config.yaml
intermediate_size: 704
init_std_qkv: 0.0289
learning_rate: 0.00171
weight_decay: 0.1
lr_head: 0.0078
decay_fraction: 0.601
decay_shape: "pow"
batch_tokens: 32768
max_steps: 6559
MLP neurons of a small language model. Each row is named by its layer, matrix (gate and up: input weights) and neuron, and shows model dimensions 144-239. Each number is 500 + 50 x the weight over its row's rms, rounded and kept within 0 to 999. Numbers have three digits each. A neuron's up and down rows have the sign that makes its largest values positive.
A block is one neuron, or neurons of one layer that tend to fire together. After each block is what it responds to, as a language model described it from the Wikipedia text at the highest values.

L3.gate669:509419544503440508437446457495495511514489505512516563495454464483513400444373528542464428506466439464431521535521535442488559528481580502486353506615547517584435424472482487523523525548515513515520434499445583426477470553390453481468464590469480458480515533492429549492455446437436423479
L3.up669:490468590510565524507544462460525489523449492468531485511534568504435465505471428464499480475598465495542546465534470453471511605452543510557454456514452503503491521489503479441508548579505538527528583438507500513433558513516448513470513587488641505411488468526412465508493516547483515516
Responds to: Incomplete noun start

L8.gate72:532449556503525535492529493480456557475428612453587487471435437484460427538559463415523501505524524548432462425631486475461573507553539470567478490535505484469473515551431424518530464534506477492485540384545528443545440476535414476517463504452417550516399528484516546582522504590408527501
L8.up72:522407510611450470501476453549490466502466543450473445514508447514508532552481448537477473407523536455595389454523515380554447549520462530533534433459502579532495525490439482471543497403457558466512388459463608505484511520521494548431527547528533512520428471451496446390536383495494461554
L8.gate80:529453484505521436536498457554551529504499592517479487566530565471500507447550497489509550468620463522385572484492484548487487481470604557576535456568492551439477544541441477477549478478466467455451510657557470457502501560421451545528385636502572572418453514579443492524452422626469576569
L8.up80:521476482549521512470552501502524520523532574551535522385541429438468456551395491466415458547473406495435591446515572468489566542495603524540503451418487500400479523580454483529466456542498387432396544599505491487504375463510453483573603513531565519557525635499445518487511477427488475494
L8.gate101:484476611472606476445508466580454560449466593486445428472468571491582495506505592504463470486579482462550539489498490486563502497479527503515555475576549388478466438575546615521489511515439467456492502536488520488449518488477495512470499452393452511550484532441487508550495493532562542430
L8.up101:449494620578514488429506571550400454464545455462465509619567452484515539547546489454556567525532525629480524441428499449473466473502546561424460463462478465531534542447507522536481527478494460501563426535576527444449485515480489535594479490561470587485488488512524474536471436512469517346
L8.gate180:490463553582541478527529491564534529515484537595510581525396533461487521559472464535523426398574573498518451506463438489507521460562427543456489511537467436462421449522475601481388448571526411469497494441539565433368397477475496552484455507461481511490441484462540552537507421410498408489
L8.up180:561549479546492486508528541565456486464482447559509483517510430422600486491522480540501456436583504424476506516447499505584416429556563474514516491441482609444501437477520573508433487551500426545544485358508452542539543441597389514585514514571459564429454522449581436507464451442543526467
L8.gate197:455486540572490527603429526484505529585435416514464485521526546534540366467510491579478463466526563453516577471531479500433532498562527573613563536523486465507518415559440440543551534520513384434549567460540578496488581513441461591553455469571448554522379517506488525521466512521499563559
L8.up197:534463382495597469464613505495499452556586557439558543492516544557591502488459510569460487478563571602559553424545447417479419595671491473541504472526538456446431536534505509531513441504497545462483577444547434531535447485430489552552440500467503464533425485556498498494443436526498508527
L8.gate265:559495563450579554453424485610522485490424521569584487543422499479500525492520471507369440528508509531407412402574538447550491439515518438602561567447518545406502461547369549397477447474499456456560467499495510545547539549483578509434495562522513400463530484497482480523387441510453537499
L8.up265:524497531475479537506540521545507503450484531464527466500412498536421562614456462538457405615459408537417520464506448504564470413510551522478470481484568544483462466516495521551496506610483394399489401516565519458502462558504509474463500474526429488508534422571421568483610508506487476546
L8.gate280:539515548480410613538519485557523526543460462423588569407500578530511401517528557508566472468511616444509488383492521491445504480485483557572579545531469427537521496511445401559559485579489446458437594511448473485453491471465532501525493569520443512585498472477559514489447336469434457512
L8.up280:502466519600549510497448517571518574526539582546528564532498567531516478455640533413482481460516423428472511407520400509491435376465525501499503437585563468518407514522531550458441344477447476537546441521510393500450507479537557523479556523477484569456509500589511549560449601519437513498
L8.gate469:537509563525534455529592503514524560436423615473499444458385477509418434548542488506500401450531570474561457574481417453513445446458364552525437511474429536478414473391513454428518475457499569464510555544383570536485344498509534570482563612490424517508552491567504477480541573587433602615
L8.up469:501487524588530482552487448400516501463475506481484475549496449512583500550494440453416491527502573483444524527437531460590431503449543577469526527549429473440381495532615445547536573491464492498487491417464504529435451506407447528533548429484523512420475558561522508554459566488511491604
L8.gate494:499493588514523529503522480509466528514524538541461610451436389499407579596496575495583575390621539603593495536517405526441461600481531554519492555570526539566581358462482486456490585445380499436439466527493517478531442454491483507442459429431462533592436464451494486453447563536495491527
L8.up494:526540587468547481474413573471543531449525416474552508520596532575497575493388488480519557460592495562567567560512428530481434464465561576472518538446552403516532492478488360439515503572444459482502578461442519481601502555489542513516516451451467455506418548426500545453505530625470514443
L8.gate510:493515632519464534471458489574574527454497402514525556462531540472478457443479508485485502414568489599505487436472560434536464545455432521483554588425476457469475392563461414489478503574496436448526550487502475540525494547504423516515440454539575441550400471598477473559474548479532592566
L8.up510:527519535529512509522541541521484526508455553572555441521450508549542528565447426533454454456508428500518480479514438478545453492544559552458447549501550523542517566527469587574466442590509455513459536454498470495411546445568510485533588541530460546525466477489493403491469402628493554551
L8.gate548:509474610495553555418492485516494514445467499564425483581562482524526525450628514504428435473670535485563549434462523566446447578623533587459545497539525515544569500617480570509517533476551408369513490482490421561403483442461436525492524550458479416512453588439426507511458494609515627535
L8.up548:559581507490563416673521535492459511395577506536539510531532354495492559471467516463465502386496436511469537430497382466506471463566530494510525470544507519443438505564584483557490492546454557519447468532456540482454413490451490472425551470397489526568515477516431508540523507486519568508
L8.gate570:470575534507610500525478600555467536459568530540525453449585428510471533424530447465423471448494555502464490434518598502524534498514501544483457459464540543474486510443422460506532505463503488454486567495490539383471521529434490499588435510541400509543427455499407420451412465551417528501
L8.up570:493591603420541552437460551485471492589567480442386477455557551544494606524514407483507443520554541524420418434512493479508567505499512571636424470399490468494437520478427505462476500483516498493485556596487521452477489399516573466503540585479448481638440521493499477530497403562462516539
L8.gate618:569448479446469503519575344509532492422555481578497471503423541470517524521458476545394513468517579407558490384465450524476486479443495495449457513448538525549506447577446502415545574548528540483411485614534505432467546537556563467469476570465562594554505456547525438546459512600501517479
L8.up618:556497445416460557472500486592503540492540561520488487550537494459560480441552511481462420555529449511474522523566418472466524434525438500558500529522441540421427599510507581492523480558515567546562477541479478562576435532583410498532513392388472529562484476546472514564513497469489513527
L8.gate641:462431620510574556491466488504565503545536414477452465491473542485532532587449535422428507544457594484613509541536527621470444399464437510470537477507496401446560402426506445512498451510570512458507546415494494511520498491560453495437443495566572549448449592540548505540536517488481542486
L8.up641:502450531462437511523473476502500536577492519494484563514356450505442527584489517480568435497486478550465401482504379558525520537504419438442473531433491427548489598530530523535398562490631500548405528440445503391479548550563561498476501460564490529473534503491567552566502591464518509426
L8.gate651:544464484597577575464514494499485522444450517503536526533523508456524400483521449523489494470505494517482544389478571483489476581583538473570542495460511554464490455534440401498557545546462566401468510423527615513602486540459468511482488557573548475510396465594519480519532482449490525553
L8.up651:574478529457509595562490577572543485499545435503455498532457449517489439423511418597460501531495561495575557458512492528511541541451454404460478529462488516445401485385474516453507416549577500563503524387449496504457501520652368433543589480585439606457521436557530491507501567529589474462
L8.gate661:507482612466547542426470558593420531476431474514602527489506576456587493529524502437517464439534483505499424396584461502499423501497454517479461507461606563436559365539457481496500385527531458459485547476534437529484505532541433398463505495474552477551456546486481505500404528505380535462
L8.up661:473494538513438410533503436545461541445405456479458440595506442511474502523468495461457499472560524579569477554465479613482538455480481570403541492480509533423420529450538507535530433474405474527447533491483456488496396575476480527476517591522519441470524558493555432540518462477511515479
Responds to: Split-off initial letter

L5.gate101:503441434481539574534508538430556553444419517429467539434501549496496457477473553424547569440615507499436490433547497563489495478560495511568506568509483608487504364531570548538470536515400429405499480391560566427532498486437453596528495552455489463439432555507475612538460508536448565498
L5.up101:503566482486475483427493527425537520544512580475511529449478512514441396490472539476510544498627531447568469511445548483541478516593601523503519518475492432573504441553559532456516506585462481451556500397534522522523510440509606491436522511472467398599493502540497545515537555514577418492
L5.gate154:530466455469510527429442499483552490455486515445526512474495513480616479514536506483557564457442435427502483372493522489474496473473469426574468559513490529552460508550478488427483638569493447448495513494494553536463516599492473491468506475486582515472403448486486533524465445449545430499
L5.up154:413396524499496481528478467492533481521401403461561537536574551531437392458447518414540524548494528530516486395484530562511531536556568492476564525492405540547447495495440512537439433508536502495511604477427569602480468539492519581501430550483494531494493539505550671578442603581597518493
L5.gate541:445547468497541521500510541490488496452507410459403579512498479507503496529458484363431546452486500445574451498451525501510581512531552547500481570494530388564531476505541410537589652458502412526455547429567509402563502467467531435509498511506474458511501536457509555584509532485578483505
L5.up541:509590521557498440487535565477457524570461450487499446570438513474588440587440538472572560421588567426492462487442489503522494537453457429515537495462500581507513378530459483542450491453414478485582584573554449526503577489542485506462503568627426447465493537474449535521438536493590440465
L5.gate612:567556492547383533511525559539490499454463508446412512546404525451568483592461524451526528438570480513431524546483482551481400504481429534557605562414523495564461413475506482577473512545499511428575577504447430511549495492474560413458408533512527511534416545451508582541464478555552474473
L5.up612:543447454490464408597487476543463482426439409549554503473554541510529453435405546485564452484576520430547602420532391543449536571541560522443425476512522417500473497550512454508531547486483525464476550540566468446597513505590518534573547467500546555487504482476503517518584475474535494473
Responds to: Clause-boundary commas

L5.gate39:501539540575513483511509484520511495573625514477464562540551553501462501469567472546444507511522523514518450448492591394463452548373412475476489531427475466524502452472542474430544617354532441542423441588405586457571553599508507432407511462453498461542525478566441581491536471549567478435
L5.up39:527535477447522424537507535575464507514527446467501436528543517556479473550462454405550443448486588440526444432398431495518508479401472400547546638498453409412434446488614498481549469466451585560523460419557520401508470502550503528488442451491589419424527506578542533575525415539482499461
L5.gate251:554464466542500509416431547444492521588553432532497496565538538497532486469406446526467532476411497535487443438386489511570532514471337497528592597477562443551512493524454480507462489513513374551505464420400439481431541500438555482471440577506468419568511508477561543545523413477563498428
L5.up251:497472497437602467488371630517490530471479580522551524505498478545502535557563502494589506498513458515472393568514561531478545458424502520541475499541568578600546520499460483504411505439456408429409498531519472416487436508504423530466527498462427468477529577451489507591527536553618518522
L5.gate363:463479490478517539487496505571443524530529539509601456555561498495537571487501520533464444491460523490492430469464565535535485551521452420562570603472598500537428547516497469495556498555618558584471429480510493461490492433459510492420421568489569457431461494544560447559553477476442510507
L5.up363:544641463497428503554523511512490431580471527554455492425488484535517552472533376557359568510543455572498541490450584463535485510509483438423518584370482499523489452477525495524476522480591539606528402461465504517453478454499488490428410533442528472427527410552527513537464469471497451530
L5.gate667:519502546545562503490576524537464491513489494503543474560494561445476527577518481483424493446557491455444469495537514382500533494483488402502550521400505477620468516480488549492496534396505572540493463440536456513599369509567403492470451466422481481572610497611550560579469568515407527396
L5.up667:550561490496529447522508455406411467472473548456575556442457517463549516555480515528441519503514475532552595513535457411476556522515505464483554533586509357597525395470517518457561459550496462525459408471453529551462566553465526462505546496541501510467421407495558447504510468522559512553
Responds to: Mid-word pieces in headings

L5.gate103:538485523403436587434583524588492490441417484381539490612471478522449569538458535504569525506634499586583413528551496584524368494496507492473477515484516451556522526584374482518500541505461457511453510548518442508501542543529528491492419559574498610467420546516462583548372498472483496520
L5.up103:491455478523539497502558416495472495357507453494468537483558529506456548452513514441478350533545480482534513552502504488405532499523588528463507478548462443506584626535627615490499565511545460476473520504469579424449573530479420490600505430483536432564571461508412451470468439454555529452
L5.gate147:645484498461471441472556509541489519405431503519531528504532480465495549465462479498571476516553508482489489508580483497434486562498493495530519453467517501501491481500434466452511550568528464475457509521594457525537487541502465488511453516414574462483350555456596529543506440399481575555
L5.up147:469435513514440518470479531531478536400502457500577529538545465466557528568502513471520554517509457473520382453517510441522533465611511521510479502460562549438437463569525432485599560570445543433542463526656520482453561560536368404485451421555535413444365701524429557453507508487536475457
L5.gate426:588520528525444476426503502506538493382539433469465506499537447468561553511479552453449521488563493500475468581519429498503538568580456454504516468581510450442484423454431498439617486522518507463478448562548522498509481494536542444502451594489593477521419544479486469579440533449491574442
L5.up426:475509506373441495473630530533411530554484488564541504517569517551431457497627486543478430546357579422537571452580440533387584546504504509499502520528514497539606507493601536473534549494509456466445553466509513498417521625608477491553503465429524616521556489537509562432518497594502505551
L5.gate452:517445461474443501522519521570492506439490531499457499427505478502605458523400545382587467557632527480454465497583472425507493537561485510518554514466536503406522358527543450509494502476490549439563508496511487444503518509451425503452429512544467456475419559511504455622456547495489611469
L5.up452:531480552466435414501495496468493493510417472445404541483399423500608563511552497395417491519500499457612390413505380495557508602427528550474444446531504423442525405437512481463572424572475499389525484387543503438492455504559534484519454529514542535486411459478562544500595537504542442433
Responds to: Mid-word fragments

L3.gate232:506484538511553518531480495486507494514455495478532455447566557511438579474532400516504578456497506443561506464483431542501513454506619530447453490580549450522525497529557550451498474549467495524515587455523559492521393490549505538533460568420530481441448325574512522548503537586561484543
L3.up232:536415557459547514465562460406454499510461552513546439469478573488436498410552437579462536416448582499556553512576325499440590466481576512408502494605536509528480503505516538508525519553483446476516506472548487531496451487450509510602484479483498470467521441529578453547538538530494501461
Responds to: Clause-ending comma

L3.gate698:539582487436485530537395467505571503540429433464518563514534495454407484505565434495624538504472510559566508441501493414559482524545486526590478520510458400457499562413428482523485433458474564539489453484491544453565493477568467570437442521479493454518508474585526556490498485449425525524
L3.up698:474483516568503537431490539473582509589462452509556456549597563463494438519566504457507524552460456436506509537423582499570453517403571498529485460542498490559524553505503491515493368436468615508476404512425488493450503531511546490446464511590464514487521416551518469459470514463519506509
Responds to: Mid-word pieces at line starts

L8.gate147:449549544579620600481530479529486529485411512504449508569398398529456493509567556529497454495384551530570470516477515510491486482455499573484554566483547463451496558413596494565575424561499488547465375499492583481519533558535512419470454475541494589570526564545514431521529486568465655497
L8.up147:652527510530460495508461538498547473440503534486488593431531444505422532471565480528596531480524516499442532521360587433484496455430430503417486528573495487520466524576528489486569527432522581463510418500492496543674526482400453555465544461470378505453561490593494549576517493475581425513
L8.gate183:563536472534481495500508530608445527503552536499479452539517430516512593536562492450413484494514455447485578525548450535499489494498565486451534523440611550477498521532528493414521472581567412455444468394522464489565446581431540519536467572489546547459411452489496503448640512541539502493
L8.up183:427532563523541524436557549502528521542471480479481523551539507504495459514540597515535533485509527576507478572480472504468461487536450542520527523461484493453583503409553418475575461548489501578476512530501456615506553548507518423391507484497514523501505457500425429495482531573462508517
L8.gate232:514516481511509413506468499543536513470518409575400463532504479478480620578472537473500488506531548550461452493528444450457607369538551508491530436537516527547489523489443567348528498537492555440448484596479466524455528491573467473549512491535558502525401562463509531447491424461386494506
L8.up232:382502541454570470445514485574555554560620393497579527461440469525481410510450488425583568497468504501558457470504468487509551565568511507436384459482507423431500530432413520464442486588482436485497557590462489455623549565410560501540386426539591522469491583473475529497537491518514567452
L8.gate243:447595674537477424518455466468556517449547468473468506488443533444534476580459416519457480507459537489456469509507485503478636549449480558510497612502485552553527438511504446448568471491464527500430501486506596402586504500453409424489532532538575541562552537539543490493404478522430440554
L8.up243:475584521456464443548531572457481565502542600531449388470583516452510510534491533456477546465608495607580442467521507427498529549432529491483535514559542540461471508519460505501482479434512636532495479434508393423543578495407511480584550575525462472512479454464671472517483521583474493514
L8.gate276:568515485544579472627460479658447573457476407571435485563554408480455526487522467509581570525431487450443493454500469422444477477530574448539582507529482433463516470538468410522478499446569517487532424558553436441528471557496478444426476514429529556421405423540482481556515546536375455462
L8.up276:580531467428506530527599501479487481530574518657523471552476504569454516550567507417450499581458502353528481522483510500559530486386542538526467503528496501524409462472566499444549509554560434452557472562493481606480484490527472440530538498506467472485557430516413487503388533512420535515
L8.gate300:410455473459484488511424479550529562446556542529526463469527499490548539584536422382490565555454479446521449535476488445513489469400488508467517499509527533521507486481425503451514428476427466434476573558561499536601488491539500550446444405489485494584504400582465530506575457510512545533
L8.up300:506534479548429526438438533469530506496450487534414495436472451521558489422501496490461476501505440533491582543489474575496521547480522442429635482500449613555457434422556526473514575490449529568474548521509567584527474451494416594600517527471550413390531544439475468487449501532538672410
L8.gate383:515501487471437594437508409524521484471564480456420463529516484557439542464494601499481536535433483551534471497508480506475510463472474516592533548533534425452442477444494546447553359452477381579524594542521526523532473567512539540442398390511455465460457537476481644517612587539493522485
L8.up383:564476572483516453505581548465478500393402511475489557434414496498489521479526493394466528511528482446523507484464505473483588491431433465529559517445556472430460498461473559487568521381472416438506442516628438587577523530530507494497467511590429484439525555458473501553434471434447581458
L8.gate472:463437489575524540479504504548553541469424566421515402479478420477447491570521592530516443459473524409491576463528496621504588492438561399468454469499522503471501498557505561483408554533532446553508470510429512578492495529463460575461489495475503491505574544514491494525482558465484514503
L8.up472:534492497447526476506532458653475503421551461417351498503433416502549576481458542485456468520501532461492459519501415558494547478515564523450546530477535495434543458410412551517557435553529549560419442513486468416462601505499459525518422584537490520496488498505423443514465440491420535435
L8.gate484:500482494494535522551518413572527538461466518455425418540437573458522505457515630513488510581492550484439523460431501501435512552555527501543468479542507424476456507592472519546514538469541464429490566567523525571533464591456514497530494487505572635457421537563536548494569502451452425496
L8.up484:501522484499486491459438472515474500495520479619539445372572485468487494483536491509458474513511380462489466522585539472464632519527497429465513482543572579448440428535506597438525448460518490538456489519490485482419394504428483543421487517497472448418435489483486422475415588536529471445
L8.gate485:552458565495555620430507479588518564471433480494490541563475453474455558559507578427472492480443468362496447542497488469559506546476410539515474552398498500470618518422455545517576485471529470484491555466518508500467491553570555424460441499497450530435536510572561457465426455544495582479
L8.up485:590430569509496523537516461523512459473504487389546490531476541490486492460555475458468558447516527385526459468467499457629485541501414448523552430481568613525507461505574450589544406465486495599529388457545462503439452443443492560425487442522554484367538412458458443445537546542463487450
L8.gate499:445546405512545570467416456545512487489460498544448553542357599419537497447552465545541486495508528413453531526512518514471534612437513492481399504553460452457551542453455417429535571467523513496442504459484662515590568530441599385434570527508485519558549507488507547483461471612556546481
L8.up499:571539542589554419446504469531454544440519440464554485456496465459467527524461482567491445532474467472473409474486565510487552503523512604488539446486501480458519643506467525426533494466530420545432488545561466454502510583486501576413580572530517461465405431529554443438488439485510604566
L8.gate519:612512527470541574538483496578489541478530453534514584514487534476478526390533407466506521502467546470523440458585556438467463491552511465556421669482585456505431505444484418476562563544497514564485499459535542496465487493483422545509395695513568594560530510574520505534433515614472554475
L8.up519:486478453542504481531603490508464583477554491604478499458466496631491572435492470444480518508507432510448540524507455491552571553519545503491560529424471507566437540518510498429546563494440527537536463472458510512495449462526425491453441454408464557487503513570507482479472530547494587420
L8.gate529:564522476502452445476520532544470509427532498520555520444474475468426528496586426540527446526507469448450420490559481490495566445509423571410484452519523534469520557441515513545533540568497593546444431604412468548513538514584485481507484558478607437484485544497524453436547527484617486478
L8.up529:459456483502484618637621474520464517442529501410467511458462535520430471475501487452524516524501496543473499414519492400433500459594469402517504557492587470542464484577529553542480530403497536536547542526569482480556433527454437512527467511494441533498511437420450477531507620474454507431
L8.gate542:497479583527538571480469585479491529478577535504526505465510541443531537423512496482540462444481465484514572524624501512526565455495548442468390600561460519431482461531488547422461410444509496524437532478648465522616502545508457447536513450541590523472474537414463492534536480480481588469
L8.up542:439495464517536533539576462475434542510464554436549511458613575578480549542544478556520447551429481425462492460468419432485475433534536531415482485608514491382438507465544576512539510485448602495489412528529509478420439466506529511588424503531456464505600429493479577556432504489507543479
L8.gate563:528456497545495555521433483590503495513552420472482498587510543505590564539621398362473495555540442478441547466420465444408432551400488528456553520576536570478488401520432510481541486438414490542515523488463577538503527532482508402490544506480482476525497467487499490460419564468597502453
L8.up563:525614514550557434463488498578575512460499500407459465408498512439395505457544463591550459405493467471562446457548569518417578572533520485406516490416525456514576461470404477452535501481470474476554475447507503578526513546442476503478525521482443514507484524421508436531514532507569522464
L8.gate632:537557489467531526560422479601475551470487506414539509494479490498532489528579561557431412540496542440491462449584399487513484553440470457488497505519501531518576437444515520511503500537500578444489507409537484500496464550547419455482467596549557501499463476465587482561578510463417479430
L8.up632:567498517538554433561470595472414518517475510420517552469511526532507489436464471458453459485572537523518442441583470476530461541465520521448547487508432562522515514355388531549585347445499531556506499485455470440497471500524516402419456529539535495385493506453562482471441436399479522480
Responds to: Wikipedia heading and label word-pieces